{
  "n_layer": 15,
  "d_model": 160,
  "activation": "geglu",
  "rope_base": 10000.0,
  "attn_scale": 0.177,
  "init_std_down": 0.00796,
  "beta1": 0.95
}
MLP neurons of a small language model. Each row is named by its layer, matrix (gate and up: input weights; down: output weights) and neuron, and shows model dimensions 0-127. Each number is 128 + 32 x the weight over its row's rms, rounded and kept within 0 to 255. Numbers have three digits each. A neuron's up and down rows have the sign that makes its largest values positive.
Before each neuron's rows, "fires in" lists the words (lower case) most often at its 100 highest values on Wikipedia text that the model never trained on.

fires in: "it", "also", "first"
L10.gate31:089086088188131176157111135125159160148144146099149197163106140111136114163144154111131127129073100128171155112098067126073155112148135159141138145137089053101158116131110152184126107146163125163104097173118096092158114142141080095195115116152184108128142170094091121124144179113140109138132168129128077126072078138188145130159140099128089097033125162109142052100075160090146101129115
L10.up31:101175109194155127132152202144159125109087184177107115100045160061162110111100181171116129107120123154138175186127121155109096109125154129129118139152129120159123138142121187115166127145151112129131133080164154101109095084177050140207160087082130045141154129121133090116163118143142158140121159051108130136176074110108196146122063154154137172070111189132097130128154138162165146102091
L10.down31:070095123156157086089127078186113095110135123144115110142069122118087077167037076118134087134167122155142142113121134109054089125108111129148124108111157103130065173100096115157136140071076100129047101134082107120139093129098139112096143095097084112117148087149137127132129145175181159088086161116160146080151104118068124165103122151142150126118098155114118104175114144136162189126161

fires in: "it", "is", "was", "he", "but", "reed"
L2.gate275:087101084153171142081174213147141161110118110090102130098086132112148167106132115102135104169093142139168133074116112101087099168165148119093129179171114136188134098120179131167154107173109140130106065119080086093105098209143130131146100123094178109078117133130166173167121100128092193140108126098122124137118121092127146146105152140113156106078096145202129116131089150135108130116064
L2.up275:141154125146153155126194181142133169088150079135151163137115098086096170150081095095128078080112109132157123120110133142080133138135115073110120193130121127156115090140166131159122168124211141137125123107159081108137134160124116157157115070105143119110120164143087059150213104113132140155084108124155113149089063147109096105135108149120142126135056122173106062096082094097102114102100
L2.down275:187098109159134125124072145145098165081104134118173113115114027094097095124123143138102093107166112132110096128123137124065148133183095137066102167135115152149092062134159163169100152004101221043140116092093111097095106098119168135119091109147110136103144137139114124116110079106162089114144084156182147127154086129060124120141128149146110090136169184124077121163140108133055178104115

fires in: "final", "first", "debut", "last", "injury", "completely"
L4.gate445:118131085136185178139176160120101175126197145096157131152140161137092121103129131123135088116109082178126126156119086123107086130145160119132206127088143088105181173064141115123180157150164167180134106193165125131099132149141108128160187065102146117133141152140088083127181111100127085153129114100086109182110095108113192157152113126053127107119142073145148101118075124090161176093165
L4.up445:126099127113131150128145181119164128098084172193124109134148164103189105068052138104140129167138165117136103174124141122170148091104132140158168121089125102156083080107118172117144187141186085101114169032127019082159134121156102119111110152137113088119145141165076083151137137159122118123087132132120135139097146115124173098103181155142089179135152106079127134117103118165177169153110
L4.down445:125176174131189139162096148129142133129093100127128121142123140126110096133162129047137175107155117072136093104111190129127074164150154183093139150208138131141139148156133221090114118139179082111083132167142091109137128085158121154129062126147134121108143128154140182130141137152137083125132151100179134154215114182131163153139139194203114158143115152134168166136195088104095127112074

fires in: "for", "during", "at", "on", "near", "nearby"
L10.gate16:134131124147120128103094106133137140111153097094078126137117110121102143093119126137151136188086065111127066119143186130145169153115133187070146160101104119114153119162132063077119169122125138147241104198129111114113117166120129143083168135189175111051080149134131169096125151077095138103146207196118144132148089146111118090187135111074126093181126135067085137114149152166169071145113
L10.up16:145092124078151138174100124166161152141132196173080120176104101095141117093143046106094157144137135106104145173046111166101123169155146142086121121121121106149099143130121117148117114114118142192143106110181111096145103113149102082116122177080117162076089165147073098091155132100140119146165147170039160161081129141127074132169175125109113082119124199143069122125159164139094099128102
L10.down16:141102141122134133148124150080121139126125129143125099096174145100109195092188106144178124123117095092127003110183136131126142097105134156090163098148084167101128150157184140106117123000128141128155161151114078124128152070164080117167112148202153140141095170132120116123151161092116103124089175158161099152071136138092123119126124168119095112087088121151146098132132137135161092092108

fires in: "of", "for", "and", "global", "medical"
L9.gate22:096103119099201158055112047138189120125143114120126183134166162180093151074107115136189152156107097166089099141097133151093147090126163186088148124104207120109120139093177118139132111110110141143154101142122109155149089108139184152121180093131126127091122175196165150111109190143083140073090115151129154122105096142141115188155141141161113087170161154089139088119135153195132122108190
L9.up22:169084077156224134078080104120182096124118150104059142166142076189074105070111120138169148151117122157156228093074168155083104148168138127172125135063156175078059129130138121113141094102114120107109112135079158100113120122130109076082100076121139121111050130156145091147112134101135111160105092153143085085142143055175106078116144136119137143114137134109146120131116132106147139107126
L9.down22:158182133122195144136109095119153066152094115133122093138199125140113157104148131115059061153156068157117023127171106163107164114117115142101111126110121147105110110123175070121181153173084157105145118166162160146138107149136143122071188124127116107136156128084096148149119148111092134143141110100160092104122135151117175195151118185119139103161147144108110088077147141190169130052179

fires in: "the", "by", "yes"
L4.gate111:089146157134149119085127144175143135176118127124137170136118156112099139105192080181136182087140096178160150135163090112142108162149170143081120111176186079093148140091082132059174147132182145149162135162123206148135108133115184118170153188109140153146116187149066130110151118141135105232159142166158120163095112155122131168171177066058117151156133156061135130112113131075133125138158
L4.up111:080114094087126126135119117168128080135195160154177135100068141106158197096176092169063146137132123155147141170153119143171086142095168102060103161144191144123165121083097109118120087121097130119137118081117138151138080088109125118092087146151100137185130148125098190127121151158123132148125041063150132091114158143152138133132170121136120093113160119186165086124094106095105139073138
L4.down111:109196118074128113123197138118142119114123084126086146036114121136133164103146102120118088147163106155152144110114127120111144092137190158164194120138126135134140135175118077135070144000030142139172116152180111113158180109161106119138096149091108130118090092133156125151122075076138150130127180152127077128060138132179126158113066169135104176155147092118133122145150120120157127155082

fires in: "not", "they", "notes", "noted"
L2.gate6:088148097144101164156161134155121131103114101101142125139176182163225181130132102136032070147128082106135155138129108133068155134120112068087186191143104129081150127115101171173176135172090123112147103088098108128101101171165177109138150100133131097078144116163121145133125148117098093115121082092146201152170105157112158110128074108112088051087078142149080094128149132142184143123083
L2.up6:096100104077105129165135108179125173142087132092160135126168050120125113143162122184174139135160141143140143105105150080150143124148162036090128085200082141119143109122091131096117116154122139087092095117102120168065112149163178078152157097165118073128206127114107136127157107163158131157075122113163149168096134139134120088134100144166154133104164118171122109099139158098147175105053
L2.down6:123168126114057091132099134106215132059125109144137133180177130137158070138180199173160145111181046128102122112106158151134181092138135086127149140186121132156133117065126158088084151072137145076176141127074117116095118119128140178194157094114147089132135093132138126157114107165156131135120105152090107111180160102113134146120144176130117119178152123132147099148132122116138153129134

fires in: "the", "at"
L5.gate75:083086105107129115136162121154112067226182138054147163177087148109146111120159109134183116145128107135121135171157092103134160144089149122090155126143173123101144124154118084134127126141141113172174127191113070152132101132107164123106126113121191089051087156137132090134108186148164148147126129153160172152146132085143118149188139147105146102114140088116150065108123136118138071169137
L5.up75:124136093106118132096166143133151107134136158154111191117118144130132146144127036141130154115127091128149094150180188093116118129121200174085094106130152161197078154112154080152131099134099094161136071135076101134152096135134137093168099125136125103080080148163141168150100121129103133160166122085147145093071178125169183094109144103147145108144167169142059124167161111133116131168070
L5.down75:125125150107120122140161155131078144139148162117094117048109117150157181116169128121193177111163113177156151074125111097110171098120154125105112115167175166156174152069150115063093103023079143158125124132159128154147182204175137117115113162153136110127096124177098112093121123119193138139158163119169130110101193118134126156165111121114127085139100088144146164141135075068153119094124

fires in: "by", "with"
L4.gate163:051055107152142140117131156183164164176157149111170164137104121142112143156144114149100122152150131102137123210136107162107156208110145153094172160156133109123160144123123074184136139115157142140147173160142148129154174158148102137188167168112142152094124148166089171138163169109103140083162156114172122147101181155135079141169129085071125112072143130145080147100104180133148065172147
L4.up163:075063123167148137161133152129166133117145182117103115117142121108135179104112092168081114111164146108126081198115118148111100182121159168067123202133096138137195149147124110167138140119162134181151103125168129108131148137099098062130121210125135164158120172166070151116127139155119150103183101089167109136108161192132088132132181113099106093098105151189078198139071162144111107154066
L4.down163:156131180124117141167163136148089117152120097128085129130142100124090155100169123097158139081153134093125113112111125092098152116113161125066094121154052119123119109184103098113103093000155131118101123131120143147130166125102068135140179189123093143071132135173110151156180148102129107136116134094101081154026168126128100168086127134079122081144072134141143116189081077122171117133094

fires in: "in", "on", "for", "to", "of"
L2.gate343:048101161092172145116155129170124145198103132127095101145143184169089087081133127080057153119137131098121127106109167094121131141168179129104102145108160103123114080105092161087145117176130101093093145132111162104117170091109182137119142116122149185073094165114097129096102165087168155119127053149087185107106100085109154130154126130182120155133134175135161200120141164181092072146121
L2.up343:105144118140116149073182138131151131170138134101126173141167124139078144118142118170140152116166121145118152156190171116105103116117128148114136141122139099122083163157127113148060130087151137122156163141130118120120118096136069104134100096077110115103149113130113115127167173108138154099167181146089098125074117087132115155181102171090190076165167181160153126155185154080125153131145
L2.down343:166119129177142102079058078082165138110086095092145123125178133141148191165177124141100100163138076090122122151103131073068130216167110170093075148114089163103089142120138114123156107044146163111147099122134108143153159133137075145106091104164108095108097150128225142140172153138093122092117148169152129150114102164151173117133129184137126162081098135077125151125098119115139058150134

fires in: "of", "for", "are", "architectural", "were"
L7.gate318:133126132167087181078126161164119117144135100110145141150145140125115120085160144148189127075108176156142166112130154147156109138132113122137141183109123117071141159077061038116173119151128128154082105137125084099141132070188174126165147102105143131092135193216147125094104110143093082136119150166205125166119049094170072156131099075121116132077062145118143072142131107089094124175144
L7.up318:119138122131127069103076132115132137106102170110140079164149150125153105093116150135119098120168159123120132130138138128158159162143170219101121157101153128112113110111133123126102153116160167117093106078101090130159133136088106146163163100063156183100041106112119144134195147147183114078148099168112107173081139149165116152137138122144105134192123146165080150147126118188090143139105
L7.down318:114141123075107148147115154164124153164130128141141171115190144158104112095158095095111155155142108193124113161120144112067162054102087115142123114140082170103157143120111077120114144122128144116149106172190216098140130152173082104114217111095062148154133086104155156127136113096127162085094151140123111092118122099159073168143139091147129188143097177174082153171128174134126116116131

fires in: "also", "both", "all", "instead"
L7.gate96:093178110179117170140115137190075085119174118147124198172071159161106153122190139132135122097129121134097162129141158111126096117123084171119152199128169050087156134127089117118177113182159078156102140122131142088093181107141123151170144092129138109168135155165134150069140149097082120105048108101099102126149095111182104137153085076101087135105101148171127136112097148111182121172141
L7.up96:137129098151078161122111091157105086107156198141120141140178129091113132046127151139131165098116137134189101150127108102160123093132090166141159123106123162139145143150132162070157139150186058120129087117120142125121132093163173141156123083197124135141097177131124145146131098108132117122054118112125149120126139143083162068139104183168073136110124182093086112212209163127168118096133
L7.down96:131170166145089153118161077149136132182122145155166072123133131118154189180074136084104174118118101188136165149087095084051088161128132118095113092077100184146091159148120148101127127051172084161061082168151148080156159108095132057121124119150083158142145076127119095132116187140160062136144128095146099058115114119054133146131113152156136079122099154147162138142159087096116137150109

fires in: "not", "noted", "notable", "notes"
L9.gate137:128151048077088171122032067176146200128173089144139155134131193135116106142133164148095146198118074179159157104118133134136147126097124121115097168168078117074153137108111140096112156176150137144083156130087185109070123144134211171170152082145124127069099163119125100116075142115128162161063178163157089122162133107097111170171129113083116115132135167163094100102169084123144138137131
L9.up137:111115091157085153153122143156149195110142099111118118151110145160115117176161125117110104108117122152087145174101110168132057090158133086135171120180094148091185172079163098196156166086086222124145146147124133049056119096109169148100147109153115132139150117119160130112068074111112150141120181139151146130141147129125194103141083157155119144050112131165143091152119160109168154127113
L9.down137:128144105157153080138077131081132140083110127165160165167143175118133058099183161111077116137129122161129086054073133120094120062097089116078068121063145177137094103130161152104100140110151110069173150150151066103084097069089141089138112087145093095092072112201049094140159118094142115172145093133128181150068130141153111162120075129146159145129136108160139097115130120107140128109101

fires in: "on", "for", "of", "recognized", "entrance", "maximum"
L6.gate227:149092096069150141116131125131121136096112155105122185161142177185114161109158117114183207121114183115098114106148106139131168137163121206105152129139130159120120143197132082053138127149149156154127105183147111167190168074170093137095131122131182146123134195150126121154109176104140152125088114141127129131147087086091167115175098070186147146157170167106149150112160123111104075099111
L6.up227:116123118120140074113138134109106140121121167120083112142119142126104125140166151072147079145220127095103185125160174130126109159180143127129140197105140126113137057133139176125126108093107134122139111169139140090096154132123111096081198135121135141121129131108080146121118164051140145053161164155092164160133217105109067165151115142137046139118104184102134171185135168135154122126163
L6.down227:112149107142139106117088168132126160174128120084151122137198161122064118178100113136132109201135088107131137158129164147127132148200163096143109158141168177162120107070121118127102078132058095113208102167155143074127176097135119158129154093162059150136092103099130150120068128168141089139087135146138137177139123184114128152129157177064121201145112159062139129110157103139194118139107

fires in: "it"
L4.gate191:115099151105156137128149155078168208156114113132149177117110164125122130138090111165141166150183126123212148105105108118045043156222158087103105127136159072144108103192130134090151123138197131138127122117111160164145114179166084104116103069160153151174147113108168140127140104107096120158129133204150115180112128126135192140128147112121134101086141188128139150133090166102163087176100
L4.up191:153139087175122149125098160178116165121135118055111104119085111137169074192145175190099114129103130160146180139152203119104132128163137109131085122087132110149104066062135164157136128134087149092128116143094137171104085146063091155145134103116111133162140152108196190126162115130111160165066085111224132087134135146124126150192152102082105092039124146147146103176139144138168167095140
L4.down191:134124146130129123099096137146133114125080210108133141140151181088109183228089191095112124172099147061133165116162102173151107068158075078120131162174071186105117132108141132160130195107117156163129108103098101114100185086114098170134081114118097170118136116148099156116150123147175133077111096062088145113191131172095108136185102117137157109114101137133154084155179171149141134159137